python train.py --hidden_act="swiglu" --qk_norm=false --tie_word_embeddings=false --init="orth" --init_std_qkv=0.0382 --init_std_o=0.0 --warmup_steps=388 --schedule="wsd" --decay_fraction=0.436 --decay_shape="pow" --dataset="wikipedia_en"
MLP neurons of a small language model. Each row is named by its layer, matrix (down: output weights) and neuron, and shows model dimensions 0-255. Each number is 500 + 25 x the weight over its row's rms, rounded and kept within 0 to 999. Numbers have three digits each. A neuron's up and down rows have the sign that makes its largest values positive.
After each neuron's rows, "fires before" lists the tokens most often just after its 100 highest values on Wikipedia text that the model never trained on. A number after a token or word is its count.

L11.down20:480499496510521519498464543513496489475523494498506515530513470497516531466537510480511478518519489519495528477504441511474473570491514484514504470490457475504483481510514509500456523476484533533515448544489464520417481494494504462466481509498551508511546535535439486501512475496489437512465464490467482511508487475544475503492506473487456475494507458513436511491560488514502478476492527505485490524495454482478525495489515462495483524488513506519485511489471507522514484508540513526511529471475467517518473508527521497504491509504515530517528508482466499495468521533529491519518458511487545503485531463484520517475475520499474484488534502521471498495456474533459501526485492510538469509506523507527492526499493566487484511483505519455489494471522521495497529456557471
fires before: "==" 24, "\n" 12, " in" 9, "-" 7, " ==" 6, " on" 6

L11.down688:492521511512499477502493495523489541506503498533480495479496511479490493544476556551435442505487547508512490507501538454529511534535491523485498481513480516519507512487543479509540512507482487490496496507494465502549532510511480518484515515478514550476510503474524402434512480459510507501518502506479466471493501476521503514509483483472501488483533458518485460487483468534511515512511520546523514551511495504488517483486509461478543486482516502498515499492480499461516493488517508529496537432530484485513524575491459470508507500497512496545522467491470508523509492515473488519505486492490524511533522477483531508512504533520535498485495473516503480471501443455477451490541485473537491523493514507506543461520508504516536533506562516506490466518462480496497468505474468
fires before: "|" 35, " |" 23, "\n" 10, " " 6

L12.down474:521469496515508494478445509473458464491476460482563518491511467491528533515511509504477533488493476515482512466523473513459482465499490472491448491483497528511489492499508484526511524476448517476513510533490507476532506501463508540547544490537491507520491507486506544481496523549525510465513492482452497484508529495475484468550499489501501505495505496495487483496495489526528510473514504503561496499492506493503514521485489522523557509505519506534482502478548512457471544518499498550508518517478469502493496480523480482455482528487502519508507494511487516472510470493502512499494477449502527433510518543513525496517542467508476535578478523500446510519574530511495486489487508489564493461516463496532539470511501503477474475552512518484525537493482526490504520526552499
fires before: "2" 14, "6" 12, "5" 11, "9" 10, "7" 10, "4" 10

L2.down532:498531516515477507525533525495446505516515487525490490526516519457498537492485481452494493506530531505473497488500473462540530455513470470491509519525483484531505505491516477483513531491523464522534505486482468493428511484474540480530496534527485443485498500529479589488478490498478543500535495522474537463507529473493492487503459507528501513499515479457505499466512470552516512506474547482469496465487461505466488464497483493537482431486516466493504540484481494449505499543493493502489499477477498540518471476504501478534496528493490520491505508538459533526507503485491554466480478507515471517470499517523477507474482526475487530495523500527500503514482518565503502472481464497471507458506504505468504510523476489532509508501503494541515504504452491514447496531497560
fires before: "oci" 14, "ist" 11, "erm" 9, "ign" 8, "le" 7, "a" 6

L9.down535:479481484515490515523518465509522479509522474498440498509484481487496499500502494519496523515515522528495546506504483455499495533497513515502495474567472459498510509474489510523493475490521488467471475483523508483529485451490493480526474500467470455499505508493490519501524470482495475505531496555497537486512500468476469482507521509539502517463471503506510454485513484529492488468521521499531458505448514471468534455511469479511471504527450480501558469463496461492493484544474514519445521424521483520524480493488464423479510484486503513478531529471488467505511496485494476487482482488481482522492528499497494526519470495484469490493496518520517478492571442488492517439499476458517567477507494464492527532523499526493542501493449508480480526481478491476490488472512474
fires before: "." 21, "," 19, "\n" 9, "ian" 8, " in" 7, " |" 5

L12.down316:509497471519482473521502519492471523491537521491497541502526501486514496501512538481489535497459450512508478498474533458516465508499494473538555491482511501478500494484486508522445507514563509526496500481522445480464506516531477533500493488512483491470492461461580529534465525513500544533525539492507538483501532473498499483499537480482531500494529480526474515509524516465508517504510487526462539473501565481486474505474452525498486519483458490477493530515588513479478497522499487466505498474515499485515524489493502518478441476495467483479467508515460515502497465516512476499484484566478528544534500523495510493511520533485479521484517522485510521461494524526496482495523495527535509490506518485490459518449483502527496500534484495532550476507481509503500541508474558
fires before: "a" 32, "a," 10, "3" 6, "2" 5, "an" 4

L11.down94:526494513450476464519516520496530509503512511491506499472518516480503466481504519488511565452487516465476508497491483490514497515504490520509490484505476496449539498481509524529522549489496473503510485500464473494485490468486463510520508500507538558483576527520519461464480469512501490545521494503512512465463529502463456487500513506558509507527515464510487478500464487483524525528496511518505477453501516498478542473536514485514483505525464493539517471531485463512515457500509533546509500470516506526500467512454458494476487500522492513511470488498498501461517519549518468516485527485509492506492536516443518500462487523512479498519511482534499464467511483504446510529451511467565458496511469480487561460492464509492487506513437521533524481534473524525513515476510510
fires before: " |" 29, "\n" 23, " p" 6, " (C" 5

L7.down482:528472509513505474514534479526531494501486479489453499518498513469478504500485502463527496454503514505506507520496538525525474446497485489534494495493508489512465548523504509478455504467507491524480524513508500433392527514493497504510554463480524480486463514509522490482525497480515468511472484513481529520491496486498501488523465519465487473463517490472485499457524534472529482487471534484524534495518521504476510468509531506488512529484439480503494515516475494511480526504475449509490465512524461512476505461540533501510539484560519514450509470487528490474475511497502502507466515478502533491483542509511452522471488538532535495516497482517514478521565498490493493508504492541554480496467489497448510461531446498484483500493473453498478518518472496509509522482546487
fires before: "ec" 22, "an" 12, "ain" 11, "ace" 7, "ect" 4, "iness" 4

L9.down444:521461458522489488531490481481480555456463501476518473542512510526475494506513497513501504512472478549519496538495468466504517524520482495508530521482507434493511487479513550540535530451473536494484505441497464501478491510509505535502500525564541499488552488477532509498518471480509488473479499484546472511517481454514510519483502489502512491492486459470508514533515486511474477501507526491506480479471503536466479499512476520497476503493478456524488526520536529506511472506526465491458513463474485476532526423490448514492498474506509495513499471532505484531531485452530512487507549479461474498523542512491526481523506549512504488496492497469470528515510472508469510501511528529516499497511478492483524525539482521532518474501525528528539458485528485496544529477456547
fires before: "a" 47, "an" 10, "ation" 6, "a," 4, "ator" 4, "ational" 4

L7.down278:440485498529487500464545459481505488510458490521510502518481537497496530508486531536456504475481506514525501500514511513519499559467494472436501487478547501512478531549560493517462531498478468515488521509474535487499469502497519531491434484541517495494488502526471507509540509553491543515481456501495498481455506511527524517512445507496447495456498509494446503478525506485506471526466524463486512483510476463522523545480513472446501504498503520483492514492483502508523515525474489497451472490489486496505535487507464510475540534553493486465522477507488487497492512483522515508499450495510479502471503482516503536522482479536482490514509492459510493491528522521530468473502489475484517531437509552486542491498470510486461499504448481505498495510473478544480487461478487
fires before: "ec" 21, "an" 11, "ain" 11, "ect" 5, "ies" 4

L11.down400:491556512513509508514481519480451447537511433491529446474552510548529517496519515515553473487499510544491514507575494497488474518553503518508494498482552542522497471516478488515477492490507502495466481530522554476529524491486509522505471472528490487537447514490495513534518478531468530493489492516483506459498489501484528476482531471491535513497508518469500497488496523491461466492486522524500528503543538512487544494503491495502476534464497505520478528476501545464490507469487494543530523499466485503466478532500483516519466495501451482460506508510537509508502521542495522524492527537461510478513499510491534542466539519502502525494516498538529485471485500461514452524465470535575502527527507492502522489488495453495519506502528504506528506481482483510527477507480496
fires before: "-" 17, "4" 10, "0" 8, "1" 7, "6" 7, "7" 7

L2.down176:487495524524521494527498490469465464469483474484501470520514503485469476517503502537486502494507507477496465502528543497531468501533517496473508495536450501505505509515518508499508527542453502459519515535536503539511482497484513475540515560495494516526493514536502480458515517488482424470488472517472505486484517505486521531485516531510527528489497528484516466500494475533528488512492511407488516494511527500476479483529517472498461512495472476505497493489483462490496493528491476494524452533501523491492518529486471504432467500497503478488484505504472478464514498522511496496461530517526489516485501491503542480507495511520513490481514532517476504466654510475488507478509516537474499502517491480505520508457490511501489542542496497485516484495491499490439489459470518
fires before: " of" 18, "." 14, "," 11, "al" 5, "s." 4, " was" 4

L2.down700:509501498507486478488500480502511494530491498522500492498492517502504522435524520504474506511523502516528511479517435484507509511479465496486470497494550472546508512498506483486488502499506483500491493527494515520443499515490484492522503489511481499492501520494498492487491497499502312519501515494519514485471515485492499504495507528475456488483510549483491452498467514488485504511424486483524523464495497492533530485492485485491498502492499514529505515495489503536491501501492536505479520503524490512513470524486445517473488475493469543486482504521492463461519499511526499508516512488524502495521521497507474450515491505499454537514488498494474489519563500518503491522506464499558461534496494503487532522469472479482471474469519487539492514449493476523583478476473495
fires before: "\n" 46, "The" 8, "C" 6, "R" 4, "-" 4

L11.down25:511523477497471464518522519481496489491508502496513534479523542484549444562472508499515527499502545486488512535474505516523493538431516519518510511513479497496508492470543488477519512500488449510511529474494439530454551532498496526543539535531501461510525540494522492508456517494517491499472488508513500540438481493489528499465483493475515523521497500512521507547490481485518493544490492414480461450494480479497521495493545483528501526486468495552497499466488496458474519516526513563485475531479528505501487494467507507497496461522514515469504511484509530497499536531469468500505537481468497505483489494518479462512523513485489514471477519501474476463520508506493507481503545491465442483543527535509477506494520511484494509496484514485463496480484498475492482530526554
fires before: "ed" 26, "s" 9, "ant" 8, " of" 7, " to" 6, "," 5

L4.down220:539516474498515486451494491500465547507466501481499531509506476479526543520497514508512458529546408475506528520519504514517523510512529481491472508512510565522495460494524505557517468519456513510476505448489527500510493488467498475523471536464510483462492452529511554495498526486513528487521484483480506461537494498501501517504493527504469484534506477527458487467471486525494496478511477526539472550459500447508530472534487479475489501520558489454505489478494468504478505507491507512448517469519496512509495469484503520483512509576487495497477555518465543515522481496542516460512493503503483465507507510511494499499530476502515494490499473471517473524490501499535518527507491501504523524538480485505526497467520534484498463562464514494504506496472496512477539516520453
fires before: "00" 10, "0" 10, "4" 9, "3" 7, " (" 7, " of" 7

L11.down263:514510510508471504505548465485519499546475507462511490508495513514511516520483523515485498532505508475526494499491450466488497486500508504489504531516528488498500490478515495524476495528551516509480451486497547497483509471459519507534470514491495462523485530479503498487493517528530507444489506457523471446534466510425492471485475469508513485472514483530503536502485454510488506482521541510503512493501479466468504515515511559514500495492497413474494498493542523419493500484486461546583514493498490517494516468475507485523481476493476531487503500500463481472506517506503542496548522498463528505452507498524540491496505458523464518498500523467482506481500521514563497499457523485533504492491549461513479507488503495499538503506499489513492474490489552470562540494512513
fires before: "5" 14, "3" 12, "9" 12, "4" 11, "7" 11

L12.down197:494533491490481519469528519501465496518470468486494505521501484531508520529488469518479510544508487514502495506506453491481503498536451525463494510439547493495482515493485524515506494512508517518505465510474467527532500535482500528490509476536504516471538489510527537468491537539515499486513544532477495469535500487476536471548518482494489478505516482514472520487497476460464523505512518524522508452491511507481492553480497509492472486481456505495529489500534511478462510546477491516470527516504512453492495530534458478495506500508487453488517503535508475453508479488488520511539464490506539505492485554555505499510526453500512464509501481482528520488626503493536493487483481508596510486501492502538528535500516492522534500525500490481491522486476511499518483486474480
fires before: "1" 18, "3" 15, "0" 15, "2" 13, "4" 13

L10.down259:487525484488516475498464505536491491486526484516509493510525510486497488461478551512500508472504532562535479532519480515515488525533522468505510495517493459490501532470466540517486512511485514499498493537489521499518511549519516482482508484516524471510456508496509522468487536533517442476535527497522441486503526500448513529515475470536526488476514516502496491492491473489470489503463462497463530483507496511480470486498470494445517482514476459510522466518469502542484511494489444468536471555502507540465543502515488467483516473496487494480480444498466489469507484491490467489504524498534476530432494523546522480534537489506463497479514505528498491529524523480516520468488535507541502450487485452496477509489453491486486517497497468497518528468519454481541430486516483
fires before: "===" 23, "=" 11, "==" 9, "|" 7, "==C" 4

L11.down11:506497503483509487521454501521511486467491535558484513481523492477503513435504520539490488475482521485488449516513428484491498494505525479492498478518496488512509510501513499501490497524506476506532508542493504534465501492481501489490523464549496484527479539460472501477476508530504466495495510494523525479509527516473513513524506496483495545477509487469509475475555463487502500469494477556465559485452478502479487488496498523512485548500495518503490497505502510512516491497490515519527474509459509477514468509512509513496507477517488481525481470498473443563462477498484516486520491474507490497461518471520494498484530490500449494477506487467501517491392508512488524492493510527653491475529509504497488487473487503499469478505479468529486500510509529493529518487487495
fires before: "The" 21, "==" 10, "-" 7, "C" 7, "A" 5, "===" 5

L12.down619:512521480491497500466519497455491513508508478541497542491519484502483532503491538467493487489492515501552515476494474486474493531498507518471518500504532526517512477498506510494510488476511488518508497494477468483472516497447485545493526478489506496428515495516497487471485522487487564506549553487479494473469475480486498513488484510495503472525459534523452484478489527507499493511530503554477478462463476496467514501530398473541510515513490510520491494505547482490540510554459471498472492479507470490514515515537533467497526536476499477508508531437514508460465533498472471522474464480493529497527498480481540526465526503457489504466484442462485518484479550506487513469528477504591482510487502492473518524508495477501479503532491502504509487507497535518518496512494493
fires before: "0" 17, "3" 17, "5" 14, "4" 13, "2" 8, "00" 8

L8.down324:439475475495529521462506470516482515531548538452540530492509510492480523521449501475503498475544505508494510457465479481496483470509500483521549551461528493532537453494517497536529520503508559502496502463481496506520526499522488506511521518486499499474500482534501509560477528501487471471524480517493517485508541492503496536498523476521482534485517482483523562530492470437488499526535464498426496453482514502489511530511456503511468505532467470485511528488505526465514467498499504504530520472464513492518518477513533490441515468482484486519487466516515498531494514493514461519517488514533486505498542486492479491483506494538521466484504473493529492532561501486504502452480529484471472484491485471498479471477486506541555493517524531479480462510498483511477517524473516
fires before: "a" 26, "eth" 10, "o" 7, "an" 5, "a," 4

L10.down555:486513476530496507524549499516530516492506493493515480475529508504474509513486514487502498495500461515503474498479502436530531551566512495513518508492500535468520522535475498518503489482489514508494462463496519487460483514511500491499524487470465463516464496496529524499480505482509530495550545501531510500483521455462479472501450511485518472482511504521520503481501505526496567513504502483470546506477511469499475477501510528443492478490505476483471436556532478480490468520484500489495540490507539531544491507471472486499528478511538480449440555515482502513499543476494526518464485542531448457496497521525574502503490508470487489497485459472502515526480493513495491494521482506565537470530458457547503492485485522507475506506520495530474499478483485522469498480514504
fires before: "oci" 18, "adem" 16, "ign" 11, "ross" 8, "ist" 8, "qu" 6